Weights of a small GPT-style language model, trained from scratch on English Wikipedia.
Size: 25 layers, width 320, 28.3M parameters.
Architecture: RMSNorm before each block, rotary positions, biases on query, key and value, tied embeddings.
MLP neurons of a small language model. Each row is named by its layer, matrix (gate and up: input weights; down: output weights) and neuron, and shows model dimensions 48-143. Each number is 128 + 32 x the weight over its row's rms, rounded and kept within 0 to 255. A neuron's up and down rows have the sign that makes its largest values positive.
Before each neuron's rows, "raises" lists the tokens whose logits its output raises most directly, leaving later layers aside.

raises: " which", " where", " who", "t", "ens"
L17.gate246 [121 200 113 143 115 141 152 163 124 103 118 119 114 114 122  59 109 136 175 105 154 159 150 142  66 133 183  98 124  94 144 145 105 176 146 148 116 178 133 137 212 167 143 178  92 127 121 115 145 166 136 117  71 140  98 134 146 195 150  80  74 100 125 112 128 108 155 139 115 146  93 119 106 138 179   7 170 140 113 175  92 198 106 139 116 114 112 119 148  87 121 147 175 119 117 148]
L17.up246 [ 80 139 104 130  84 175 104 122 126  98  80  48 125  96 115 146  79  89 167 105 172 107 116 105 135 164 159  79 138 123 158 144 126  87 145 127 104 159 132 105 137 113 149 201  86  99 120  69 111 117 174  87  93 154 110  76 126 185 131 164 112 100  77 151 171 102 129  89 101  66  71 118 158 100 153  85 195 144 133 135  86 180 117  97  90 121 101 118  92 106 114 101 116 124  91 222]
L17.down246 [144 138 164 167 101 138 148 171 125  97 124 125 119  80 132 136 130 158 180 102 134 124 144 140 103 173 175 139 145 152 141  37 126  78 151 137 159 117 181  96 135  88 162 140 145 101 135  27 148 123 181 137  57 196  77 139  82 113 104 135  98 170 138 139 145 134 163 134 126 118 148 164 166 149 164 108 102 135 144 122 116 123 147 110 122  80 159 104  68 165 138  70 149 174 130 110]

raises: " however", " though", " including", " but", " resulting"
L2.gate275 [139 108 128 112 108 161 155 117 155 127 118 127  98 129 134 178 147  75  80 118 106  75 147 132 137 171 124 113 141  81 135 121 167 109 119 129 115  97 130 128 136 116 176 125 160 140 130 127 105 117 142 119  92 129  83 149 102 160 156 136 115 175 148 106 143  56  83 192 128 121 105 122  74 115 110  55  74 123 147 212 162 122 104  94 152 100 102 130  87 169  46 121 163 151 151  75]
L2.up275 [133 106  83 160 114  80 158 129 144  79 162  97  82 142 134 158 140  84  90  96 139  91 134 123 221 145 116  87 122  80 104  92 119 108 141 153 162 118  91 128 130 127 150 158 125 148 108 131 123 148 140 134 171 135 105 187 157 207 114 118 165 115 121 123 148  65 143 164 135 124 170 122  40 162 158 141  97 142 144 202 119 135 131 104 139  97 130 163 169 134 104 141 139 121 146 110]
L2.down275 [143 129 122 141 149 116  86 132 117 165 153 108 181 128 104  92  77 116 210 119 134 147 110 110 124 102 129 126  98 137 142 166 102 129 135 144 121 148 144 118 136 138  76  97 121  70 163  98 156 140 120 141 121 189 197 123 111  27 115 155  44 126 131 141  75 170 184  91 104 144 134 128 156 114  94 134 152 162  91  34 111 127 124 139 109 151 141 161 130  71 154 100 120 104 151 193]

raises: "ping", "v", "ve", "ver", "ves"
L8.gate9 [139 126  82 107 122 162 119  98 157 110 149 140 149 143  44 127  90 147 191 142 177 136 159 130 143  92 104 215 171 102 135 143 163 125 154  83 108 118 109 139 128 151 167 153 144 166 104 153 126 147  90 151 120 136  85 108 134 128 111 135  92 187 148 172  92  99 145  97 191 146  80 126 127  86 125  85 136 130 171  95 138 191 175 124 134 165 144 126 129 145 124 102 109 114 157 179]
L8.up9 [189 157 154 125 139 119 104 113 164 106 160 124 133 102 133 170 120 178 116 157 156 143 167  96  97 104 125 130 153 115 121 140 108  81 144 167  91 153 115 115 162 228 148 112 173 162 129 116 140 169  84 147 158 124 109 136 141 139 126  98  90 164 169  86 119 165 135 161 139 148  67 147 175 104 183  96  79 143 140 142 118 106 109  95 111 117  74 100 146 125  91 143 146 109 106 128]
L8.down9 [104 123 168 103 124  47 116 120 164 189 219  84 140 140 212 115 130  89  76 157 110 166 108 139 130  95 164 162  53  94 146  94  98 157 149 142 131  82 188 104  97 175 109 142 126 150 131 131 157  96 131 144 114  97  91 157 143 139 210 148 128 140 123 160 144 173 110 136 148 122 206  74 107 181 168  93 102 116 104 162 151 116 161 141 142 132 150 196 132 117 148 144 130 100  97 115]

raises: "ance", "ing", "ers", "card", "s"
L6.gate315 [113 192 160 113  99 107 176 178 112 142  86 114 142 155 132  88 138 126  68 197  78 128 166 100  77 138 161 147 119 138 150 179 156 155  78 122 140 113 128 124  76  78 143 137 171 135  95 157 131 116 126 131 138 185 145 149 208 164 134 113 140 108 142 184 138 129 121 117 130  99 134 189 150 123 150 106 156  84 168 104 180 128 163 126 161 130 108  87 127  88  69  83 141 113 115 140]
L6.up315 [ 91 127 142 100 142 113 130 136 111 129 123 104 127 145 130 161 165 112  87 141 139 126 123 163  97 126 107 132 135 132 156 128 113 102  58  85  99 159  76  76  84  94 152 128 149 105 136 180 128 129 170 121 174 174 121 133 179 172  74  98  84 137 111 208 120  64 138 123 173  66  81 189 134 175 173 128 133 101 147  68 179  82 203  97 160 135 161  64  68 101  44 123  80 133 101 159]
L6.down315 [137 142 133  89 179 161 166 127  97 148 124 117 111 145 111 129 115 145 178 134 154 111 134 177 113 103  91 163 134 147 137 106  90  89 101 156 120 162  94 169 128 110 108 127 108 107 169 137  91 154 136  42 102  98  70  58 130 151 120 127 125 148 116 157  76 148 139 113 138  98  95 108 131 170 117 133 126 113 112 139 138 139 134 168 132 147 155 100  56 137  64 110 134 132 103 126]

raises: "age", "aging", "aged", "Representing", "PS"
L12.gate348 [153 158 162 155 198  77 155 152 133 136 128 161 192 160  89 107  61 109  67 169  95 138 132  91  92 142 121 145 114 198 125 161  87  92 149 126 115  88  88 114 122 113 143 109  71 128 110 147 184 208  98 108  84  83 121  70  65 138 100 117 127 129 135 172 137 108 136 135 113 143 138 160 151 178 103  97 167 137 114 106 165  83 172 141 155 126 174 130 136 112 158 108  97 150 131  94]
L12.up348 [101 145 142 167 133 131 149 204 128 150 121 113 118 152 127 121 128 104 149 129 122  81 112 126 160 131  58 113 101 145 173 113  71 113 179  99 171 142 117 183 130 134 210  65 143 182  95 164 142 137 114 112  91  83 168 137 111 103 119 106  86  90 128 162 166 160  89 170 158 108 105 163 101 123  99 116 120 131  87 174 132  98 143 120 178 174 116  67 147 151  87 144 106 140  76  74]
L12.down348 [109 150  93 151 142 116 115 163 119 146 121 140 182 152 114 100  96 129 156 144 135 106  96  91 135 133 126 111  64 166 154  95 121 110 115 137 113 158  97 114 196 146 156 129 110  66  89 139  97 166 124  96 173 151 130  79 122 153 128 142 161 138 126 118 154  96 149 119 156 156 111  98 163 148  85  74 119 175  85 143 120 177 107 175  59 165 198 106 212 107 101 158 105 106 162 133]

raises: "rd", "ren", " floor", "red", "ler"
L3.gate66 [149 137 129 142 156 104 112  84 142 160 147 122 129 105  67 156 132 125  81 165 121 121 122 104 144 130 113  91 171 203 104 191 137 155  93 148 134  95 131  96 143  80 188  73 126 135 110 137  39  92 112 165 155 137 141 105 125 118 150 103 123  63 109 117 112  91 113 196 161 151 173  91 118 114 145 184 138 128  71 117  86 190 141 144 159 140 105 143 137 163  98 169 128  94 180 140]
L3.up66 [121 136  87 104  90 116  66 152 136 120 123 106 113 135  49 123 129 120  71 153 102 103 114 149 179 136 134 131 145 196 122 146 170 133 104 131  92  93 156  93 138  98 183  66 133 177  79 127  94  75 110  76 186  86 158 141 172 100 141  97 101  95 112 104 152  97 116  89 157 122 133 144  88 129 156 145 125 138 126 115 106 169 145  93 150  90 169 222 137 184 120 152 150 103 144  89]
L3.down66 [152 194 106 105 126 202 141 103 199  85 104 160  95 132 151 156 135  83 123 151 153 111 122 176  46 146 142 139 178  81 154  68 122 152 139 129 114 123  97  73  75 157 117 112 136  93  81 122 167 162 136 127 198 175 173 153 120 108 180 128 140 154  71 150 110 151 134  68 131  99 153 212 151 124 129 105  91 146 143  98  91 124 161 145 116 113 201 150 173 113  62 112 192 144  80 114]

raises: "ral", "rk", "hra", "lt", "ll"
L8.gate75 [140 105 131 115 142 125 142 153 189 165 162 100  55 160  99 114 104  78 103 120 134 152  86 187 103  89 154 119 163 190 105 102 125 158 165 164 152 106 155 147 119  88 190  72 118 165 170 111 112 156 101 156 167  83 156  47 119 124 128 157 122 137 113 182 128 100 153 154 179 101 116 124 156 135  92  97 111 143 167  79 133 141 134  92 117 152 168 115  67 152 184 137  66 141  99 145]
L8.up75 [175 141 126 144 158 101 100 146 132 150 130  42 101 134  96 113 126 123 108  92 123 123 130 109 121 134 126  87 155 162  59 129 116 129 169 149 111 113 132 102 187 178 116 122 171 192 190 162 108  93 154 134 176  98 133  86 101 146  92 188  84 172 129  73 106 111 131  73 217 101 134 118 163  87  81  63 115 129 128  93 156 130 162 137  83  92 174 154  74 163 184 133 120 121  90 136]
L8.down75 [113 131  75 170  84 178  89 120 181 105 161 110 192 156 150 142 107 149 118 151 100 135 114 143 132  96 124 135 136 134  99 150 117  92 155 123 134 107 123 102 165 118 105 134 154 167  98 147 130  77 164 171 196 112 138 113 109 104 164 138 144 132 132 129 147 132  97 152 140  89 142 124 129  85 138 126 111 170 101 163  47 175 198  95 191  78 159  95 169 108 172 126 183  99 131  67]

raises: "})", "\")", ").", "),", ")"
L22.gate133 [113 112 125 246 127 118 119 109  61 102 134  70 155 120  90 128  88 188 124 159 122 122 176 134 119 151 145 171 165 132 145  85 136 151 169 204 132  97 142 116 142 110 109 169 137 104 119 130 124 103  91 137 146 146 124 130 156 158 132 168 105  81 100  90 102 156 130 101 126 108 110 129 136 146  81 127 165 106 164  76 141 135 135 135 120 135 122 113 137 169 111 117 118  98 124  98]
L22.up133 [124 130 153 150 129 121 115 129 114 123 170  96  72 118 170 141 166 114  97  85  98 154 140  95 111  80 141 127 185 101 116 151 111 132  56 125 143 114  82 126 129 131  82 125 132  90 115  66 120 110 102 182 162 121  91  82 141 106 119 180 104 164  41 117 145 110 154 133 131 148 124 158 122  78 175 189 114 133 148 133 178 134 185 150  95 185 122 129 155 133  92 148 139 179  70 108]
L22.down133 [ 71 158 155 119 164  95 121 132 201 112 159 138 110 145 100 176 115  94  64 123 158  92 104  99 157 134 144 152 112  93 165 128 185  94 102 169 152 139  94 202  92 148 132 126 112 156 164 152 107 119 155  95 182 166 124 122 137 160 110 132 113 118 137  94 126 161 133 134 161 189 155 126 135 183 138 112 115 130 117  88  84 132 124  94 130 110 136 105 121 142 163 129  76  80 172  74]

raises: "ren", "ru", "rea", "re", "run"
L16.gate7 [ 96 132  64 171 101 142 139 209 100 150 159 165  96 131 145 159 139 104  87  96 123 158 140  71 113 151 117  41 176  93 207 152 118 152  75 160 164 109 132 125 186 119 150 127  94 127 100 136  92 149 108 113 105 183 189  74  83 128 135  59 141 145 131 139 105 101 128  99 161 103 160 159 115  83  93 166 136 152  88 159  71 112 118  97 129 204  55 106 129  77 164 124 119 204 160  94]
L16.up7 [ 80 105  84 190 102 139 154 152 103 107 129 143 108 122  99 153 157 133  95 160  98 191 175 118  84 121 126 154  95 124 143 143  86 118 124 162 109 103 143 135 102  69 138 120 140 120 166 156 181 127 123 110 186 167 168  73 138 182 143  80  34  98  98 117 132 165 140 134 129 165  88 144 125 100 101 141 136 109 147 201 119 169 168  87 121  99 152  77 130 141 126  72 125 159 144 172]
L16.down7 [165 134  52 156 148 119 164 185 117  69 122 148  47 149 100 156 128 133  80 130 165 139 101 184 112 105 132 103 124 116 151  60 124 156 112 126  82  61  77 123 119 111 117 132 117 118 129  82 104 116 182 184 145 103 139 149 114 116  90  92 110 169 148  91 140 116 194 139 155 111 159 162 148 109 114 105 136  33 117 138 122  97 145 137 104 111 102 118 119 195 176 145 183 124  59 149]

raises: "it", "e", "ator", "its", "ement"
L16.gate362 [121 163 157 163 143 131 166 118  77 134 156 164 124 141 150 159  94  96 115 143 165  83 104 104 116 145 147 129 114 142 164 143 129 140 110 177 128 149  80 109 147 125 106 104 149 133 138 126 137 188 155 128  55  93 126 104  96 178 134  70 160 114 140  95 103 173 111 132 131 118  90  67  49 117 102 161 131 131 147 165 124 143 169 118 140 120 124 172 102 154  89 106 247 147 119 124]
L16.up362 [132 134 127 156 105 124 129 112 116 168 169 110 153 115 128 108 120 115 179 164 155 115 105 127 116 237 120 181 103 166 174 189 169 131 109 124 118 121  83 140  89 107 115 119 144 140 101 122 116 167 178 101  98 151 149 135 128 141 117 127  76 147 145 157  93 120 124 122  47 122  98 118 113 145 143 108 104  77 156  98 148 115 180 131 178 161 125  60 108 136 104 149 136 151 157 128]
L16.down362 [149 105 188 165 195 138 142 111 103 118 117 176 157 161 160  93  99  75  94 131 126  92  91 190 111 144  88 112 106 111 170 156  86 126  79  84 153 155 107  78 181 108 136  28 102  88 189  99 125 100  84 115  60 177 143 148 173 151 120 129 132  86 125 155 114 125 119 119 113 134 112  84 110 123 150  84 111 130 139 184 118 144 122 130 104 117 117 161  98 177 115  89 154 111  93 134]

raises: "ers", "er", "ed", "ing", "ri"
L13.gate533 [190 165 158 147 140 149 124 154  85 130 132 113  75 113 175 155 108 130 109 166 103 111 185 123 105 157 123 157  96 107 146 186  64 170 120 122 136 139 102 165 161 140 115 140 118 133 118 125 150  90 125 115 168 155 135  68  88 170 113 111  97 134 139  94 109  82 124 188 133 182  97 115 154 140 175  80 110 135 159 138 135  50 134 123 115 131 161 173 183 101 125 126 113 112  30 125]
L13.up533 [129 146 173  84 124 155 146 170 156 118 135 103 140 138 110 127 182 130 123  62 144  92 145 117 134 212 100 174  97 100 120 200 103 151 136 122 109 105 132 146 111  92 154 152 129 136 154 104 124  81 165 141 119 112 117 159 154 172 123 122 162 126  82  95 192 101 120 153 128  70  94  98 174  90 158 131 122 117  85  88 102  92 194  77 133 136 120 128 136 126 128 146 164 124  81 120]
L13.down533 [126  99 175 170 137  90 190  95 147 140 109 132 169 160 104 121  83 140 146 234 138 108 137 118  75 126  94 114 176 121 162 119  95 104 223 158  86 107 146  80 133 105 119  50 182  89 180 143 105 115 139  79 121 133 144 111 128 162 103 101  55 118 104 153  56 170 174  84 198  93 101 136  93  77 173 130 123  66 115 118  95 118 128  74  76  96 130 161 125 173 115 180 173  85 135 115]